{"qk_norm": false, "init_std_up": 0.024, "lr": 0.00125, "train_tokens": 736900000}
MLP neurons of a small language model. Each row is named by its layer, matrix (up: input weights; down: output weights) and neuron, and shows model dimensions 16-111. Each number is 500 + 50 x the weight over its row's rms, rounded and kept within 0 to 999. Numbers have three digits each.
Before each neuron's rows, "fires on" lists the tokens most often at its 100 highest values on Wikipedia text that the model never trained on. A number after a token or word is its count.

fires on: "ind" 17, "orthern" 13, " open" 8, " ac" 7, "ich" 7, " birth" 5
L3.up305:449532458528492479555554518500467556494521384585480533462505570375509515508487555477549489534417536409629497534561465508492513473512549627562465454489502499407485471529514538487551499475466394344536467482580601426516491556493528525492469523533504541528512461483528526586475534407550418472
L3.down305:554503561476615518463493463557557405520444545436515402513518510593451448510521467575457503527610473662428500468456551435509502503489505376460541529511413513597470553503490495535440462548535504520535550486516419548488465459533471493473568528485491493467462547499543460378551403620505512501

fires on: "." 34, " |" 34, ";" 14, "," 5
L5.up476:499617503468510483554461412545484550556498412496526453434541500493483538466464471491426463468557570440505463540521524439528509495389489576533591588562452559505507437538435502558396576446470469430493513573549474494587428485429534525509473557563509455451421472563446459480501565505534484508
L5.down476:533521478421443478456546580532557533442432499500440555479438537495480508514500443496621486552572524548504515578506512408493455477539524444491532454467480463472498544517531477533513550453563498504673444507510463407511526518559475566581403549442481512456469514538452555555527412455385404470

fires on: ")" 26, " in" 11, ":" 9, " " 6, ": " 6, "." 5
L6.up770:438525551551543512556471428562563446558535493574504467552538528476525521519526447454505439532545452551455500499446510480560535527379477470552486540520463556497541554574493489565431540448519489576579483570453528555459407505530604568582509476529502493510564498522512423519541454532538407475
L6.down770:506611510477566492449457517544534499452504573490531561480431521521556470424431601591574497452493516425487596428489489469436607507525582503444435394399563544520485534558521435473466442618496517473446533470568540496497557515484478477412528521462526455554557521445508483518571484425494492501

fires on: "1" 33, "i" 9, "8" 8, "ri" 6
L5.up185:529460545555508410537460629565572489588520381462556500470513538558419550447510562466416521521466457576518433468506539551451536498471423398531540552479428474532609557584398485582556488434477501575465537487584470403538501453441505519426446491535477443546626511537561480463514424555484514589
L5.down185:425598514461502435455488489508509562455475438413537491561527504410512469585504545514483502484528500496518508470504494470523397509535553479490492479448511502457520575444457470360479513718546490566538460447547513536478522598577475541460548526494510622469400449465459458502471495432525490436

fires on: " an" 14, "im" 13, "ti" 11, " im" 6, " in a" 6
L5.up831:502451586494517425531515556494534495533474453402447520506496429508530532537466427532447472477560494548487589433379530508539587496493504512627464602451460532419596564472421545565502533564515485521482445394566459533537448477523382499498511481546454504456531528502449549419462416448534481483
L5.down831:479453449490463540515527552486473463518501605578583503496489531522532438428463478452531519608432444423546457570576482544491396531533486486428486487530563531509471492538472414461495591471599466408504548558485468554495530482516544455554494443555495499520429519481484427530530577558506480562

fires on: " out" 28, "er" 8, "ir" 5, "ll" 5, "urr" 5, "ens" 5
L6.up900:439486577536529467578477468522584435554459544515428503443526532512538574584400530555438446573426563518483628441593527540482581412476621445475505492467470559549489481544474511464534570448555502552449423499611564508457603531545418588519431525478495438454584513531485442488457493537480509563
L6.down900:489467354525543520427566543505510504507464514384482498490534420515587470471546485524471558468552495542551501485536478471464562501359388593575517499495508353518549477493521510489507444493508367545503545493497483416599388489578447489580549513558537578506496455542560542476444568491451474518

fires on: "y" 15, "8" 11, "9" 11, "ed" 8, "7" 7
L6.up396:615454565480514532544556576521539592521486411503508497549477608544480485452443478544392428590462546533450484477494477521424564502538401407418506524455478427527561455508552517384477548380530461480488487460566401575564492570550567484487493500534506502477565484561614482608477462522449515493
L6.down396:550467492488525482610482502530529485502527512439515483428486545394429513427518451497411506476525465558618484621523533485473418414462514528477435493567554563550468451448413481541468525556439457609423517524497454578394621597562504477507564502413537531636493543447458524478534560429529523500

fires on: " pr" 15, " he" 13, " det" 13, "ull" 11, "ither" 6, ", he" 5
L3.up439:452490502502443463512461500543554425521554535524472520517482538505512526444528507519500518489500551491493511505552384499532488389565462613500450599510545591576344539364546495432471530466558523495544500366443550476493447516518445519500449480514528535470495480499464515515557514506416458592
L3.down439:569528565560590567483478511437470591420463480450462435455528546505521483468492430510558451439499418515506504431513625554529539531481527525487585487492409499416547496513429490545583482501454484414394476500484439497471571509556442462444567542498505477539496564530554508467376432462528517516

fires on: " km" 23, "." 21, " in" 7, " m" 4
L4.up146:490517588413481501517485521478395534536488422495446478485446574472461557428465467460479494489605497520479513438515468540509575580426546546511494437416468486494486485485487509485423437509467474592515507558548479530471544534424553523496500427514549543561566527577533543473622465507513484566
L4.down146:462524536467560556520463569496444494469544492452465515500473449503449551537545504501495489458538482471487554507454462502493451619580551497478398430375498441506514556533534435550473440530465435617455497540426512616443511487466500546459498437512497473493554481557510490485523600584550556448

fires on: " of" 33, "'" 22, " | " 10, ";" 6, " |" 4
L5.up668:524471527548512384601453548520461429544407369576394513548559522487446554462482415440474520500514525510383549462477538465438515509449466458463486477501493478533552509507504482453467509365448505448370483548449492464482477500467501499439484598529486407462573429578465405528504576500483421499
L5.down668:456506462423527496521415479447432513512484514551572492530426484494481478466534439513536472528454541538518470447563492518520462479510464495549498460447581492442492541459482537506499499495477599463493518514497465573481417437556507497539517491514471535534492513525605389516512529492559501519

fires on: " |" 35, " in" 11, " of" 6, " bel" 4, " |  |" 4
L4.up269:490511500541487489459500502516462465513494433504519489584488511462573529502468456488524574475535539488481591536536525492536566409349506520596493483528504442529544523503613515506390456426477447394397450552540487518512487467475437497507416453528546443442540481546477349553590510492511400494
L4.down269:449542520404577565483617453480367446480573514532497483498577584450487589402487542580515575428526473475500518510501438477502477554552494487510478425495512485560469478521433528419583443573519496509567619460442489537400463559499622511560575481497465529515565476557511452490546545498439505520

fires on: "serv" 13, " direct" 12, "duc" 10, "ten" 7, " general" 7, " inst" 6
L3.up739:450527553545534439569531553525517511543491434447506532466535557508581486492421503468497498524470594483598530491554608489453536520493557440513519484514479549460406483481462455502493534505527438584492512519583598458477529531488448508416522440493488512464582405532536498518555455471547406452
L3.down739:519499463504543596479495520551492492418506448579466430497459458437448514523496479585455553457549407560419410472493412474535471502494516543525426533458486513560534490547550540482518468522514533477512460531470404533458490481566480449507409579510535462564461655430575450470432527546527571543

fires on: "\n" 49, "\n\n" 13, "t" 11, "." 9
L3.up758:502507481519525475516505498503526555473455539550467510438487481585512500492463484488512474591614431446495519565503509573495518523515364484453488496409486555588511492461320474478434510430497478466597374511494509551511460551522486529500550533484558505537413519526491516493465572461437518500
L3.down758:519560488474692572479487503455389432501560495482456554584488470520493492539527467477563482443404504514430478422518499471467508538493486538558575449567418401391428564556616477502525473581548490521484562441492423473500478402379574425549438532507462496536505549455512434477535474598554563474

fires on: "\n" 39, "\n\n" 19, "." 10, "\"" 4
L3.up998:489507475429559465527485491537513551502449505513474484441473500555524551457493436517496537554586458379519525544496482512465497501499374470510521474404513548614505506483366469504455491522523470462537370523487492568467535519508530533467549533448511482445438560429510505426445584432392517506
L3.down998:454551546494708573438554591477456447514563510541506556557522448520477501525561505431536480516464467505365543537514460538413511492594562525480513494537492440372532580530498491475468453614522566508553612396457455466457443462406576490514453586584439474578478482491475508503494476622536530425

fires on: "." 62, "," 15, "0" 7
L6.up882:448453588423547527482553498548488551491534481535415522497406569501591539447461472488531414477485504550401519471488511510573550577413555505507454489474442497522541578512507460558480437519510521575520542470475443498469450513539543475492418552525512438502537564475569481465601469437512510584
L6.down882:568449565521483401460478496515550527463462532556468522415487515508533527552561486489489507561471554498434553512554495421487487532457503563457531355555496529462487568434539467494494428548453533547468546435535504512493484508574451525494563545484545455561513502475579527508482612545433468400

fires on: "\n" 74, "\n\n" 12, "." 8
L3.up31:490506474503518474522464509529517562468462471534492512428456525580490517487453490493523466578574457402511500542493456542490521508490391472461504509457483544537499518422346476496482515422503413454650348504491502552517494584505493516476533544478538505480428537496489513504433591439466539538
L3.down31:499558498420587603443512512407388396553541536479476587508477443479542473458524504481563452413455476508455530426498547538482467519514532491567527468522424447426440497567559450490526484583533539515456558488477420494497497333367507417523483540524472469612494599550532459462511508600513468467

fires on: " att" 22, "ten" 15, " res" 12, " town" 10, " public" 9, "serv" 7
L3.up898:400508519563517463580494563483523459517520446536437514472520550461572499484492533509574448542443562472612521474511519485523531586597490598550579571476510436536344524582472590542504539436529432547469465450523590541495464522476530506458473445488504545525488447514533490519521513469516443520
L3.down898:570548450451576546477516418582457524436477501483485430522419496452474496529490439494436586424592477632452455512461537554504475484505558450454504507554408517447513480478540397503545461507519478450555537505536369441446481523566469446523514571547504440443475602484517481458424440549561496504

fires on: "." 41, "," 10, ", the" 9, ", she" 4
L4.up456:509655468469498449640463441536498470487521527464399486493497513429465581493510477491481479537571478521480526529550417499594541444489497491537568539513377412549534594441455461538423507514566490393550484498473490565522436549502450500498553524573555434566575509499396410488477502428447465563
L4.down456:552504525524430507414532625515491494473472435492537494500482422422525449499445426482576470516526505494498443508463530427490439457524484537491426428502543540453539538496557480521477478484495581555524466394462484386515477487509484546557436538606460556473351496556488510575544441537533487596

fires on: "8" 22, "9" 19, "1" 14, "ry" 8, "a" 6
L5.up901:474447541455547465542601507465574509490495465524520526525538638468493480460452471486432546548552466548459445453389569537435635451463492473543429498458428470489526567519580443469401559369488471481543484523512467496475549534477496563520434479599558468444591495551571455494479394501455562497
L5.down901:521515557445528572475315547441548505461535461371479515495465504538515511505478551524534510356421474504528546435475500464557471554420486479408518524482502466464575472480454493467470499600546471572516497444518394550438467462500492557500582433558533502468524464524523469472469598548611517470

fires on: "D" 13, "w" 12, "ob" 11, "l" 10, "r" 5, "b" 5
L5.up292:472581479533508571475515465586429473484523476552554502542434512387423502531507529495522479517462600430594492455527461533585464542571492485489540488511520431481439456525548542471524498472588474443606511509414529386505506544474543485491448538525430537427422531473585412568545468558422478487
L5.down292:486384545462523439575528476431603438489461517487474479435570486518589437522458502525500485508547396515507518503482520522520566514466567480531612545427533558487537494552451459485490492462487505570433444473481502597554532498625502459540574523424592441608536528482419554394476507455505486565

fires on: " prov" 28, " home" 11, " chang" 9, " involved" 6
L3.up563:476515585464533477517540479567498566515453491502525563497482561458484461516485547501455497531450574514573504539451526471476496495469581530482507605557512561461559408499521483521512502484463524494618464528518523475551410548548508595515462430498489572434456493520440498557531434442517536453
L3.down563:532494427585546513546482498464520383498541480545449308476441470474456553441503457521544489517618439515439478456585479532535519519490469465522487525386463482551470569546511537505514496548547489507477514498517509532521598427507513416539536613490586403608506507441495502457470620569549459532

fires on: "i" 20, "A" 19, "O" 7, " the" 5, "T" 5, "-" 4
L5.up548:470527551539536418469496570527479530503448399411440479462526489426452416520479458465488444523516567493512516494470532494460593622533513503452552537476512407593481540458514451559529444449477455484450469492517581528505507545507510473526530451459400504470501457550547505494567491523548427538
L5.down548:497408492414331565509470434501549468418493632470549580530487462584491473523397506593488603515482440596562460442521517501441418466563475522510465504560486423519489606603563506509466503472546459444515545519459500482463462511460560530464523459523480510489514507527489472534576519470463517426

fires on: "\n\n" 24, "==" 13, " |  |" 8, "\" (" 7
L5.up762:564410505486537486497426468545566452519466367514415499428491434503520509548463479488521460440437496544476505400384457477574570434454442389553563506473459427535557434533566474513480477468444430532489442593515540411534527480521615428468398521489481475485549573545536469429582575422473471500
L5.down762:477461466659544513555554510535499509453501500474503526480521491519539523532530516536421436511465524502526433398390515569508452482494508548500468456545477431530487539523495387516497534517490551503384466470460551562436511491455480476444526581497503422566459449544483462542513467576554421599

fires on: "A" 25, " A" 12, "et" 8, "T" 7, "ound" 5, "ing" 4
L5.up32:494485506435562412601505532519524517454499484529479533442500467362535534562508490462408514487541537540507562484479506520499520535588547528482393470534558422565495461469443540491534529444476494450455449570418566514544442496459611529550575571589442550573530441538491517472603517542512481525
L5.down32:473578431502457586429476470460488491463559614492542501540522517509466519470436462522572528469530442457438503450615538421419442495511448416427523513543517543434463433559517463513490494578543596478456501560585589544417537475492488466470434406461513468447605515541491505473476507457497496496

fires on: "o" 21, "e" 11, "on" 8, "ince" 8, "es" 8
L7.up237:560573453550523465505479405538592480562460487344490488532472514482519563536423522493518454387528604446534507495532452511565478415494553437552563575455450576481462472498462519532499553488540488545525445461503635574469538488533546499434521446556447452535539467443555431494459466564532497582
L7.down237:530493503531521522523517470463457543426490469548530476539478461539560468515572612560463478524509492528433393480515536533495420455403548512505550533514591460496491482588440472466521498467578500468564442467448560441484514423558525496536555470441455461521563473577496524475406473525519541546

fires on: " sc" 18, " Sc" 12, "it" 11, "art" 6, "ace" 5, "end" 5
L6.up93:407559492539537481587531433461505539539487467529446445482525427603429551509450541467483485549541513455489498442581448438477481506471426525472679563471531567456534439543483530470560443503536431501489474472541547516478418499521585465541447482521432503413451482510468563547607556470487451466
L6.down93:498539563497486460470450562527404577400430428488547535518560474425514439504560418543405591508452441520440472483476499623513504556555545480570479519391511515465538511438517593466442490543534548464606540579508552466491611617525444486548499487461469558573567401471502583541527457564531509571

fires on: "l" 18, "p" 10, "w" 9, "/" 8, " f" 7, " / " 4
L5.up72:526585527510569522517412490497432527494561466587541487536468453484528592563497462485468534447468513512537526512529513419533515495530469549492511446574512461536519440521516596534543557513448494493505482522386578416557470583517509457544468518542391512440444502561545476587494476448492482528
L5.down72:478564508510520424560562490536569396541478594510471491376499447486508496523510506481517478542503488520501519519464421622553471604508502390464559573579495479485510499489460435485489385543524515498493511449559422533466554429499532423453459467522547453568459417479509445459499505457482530561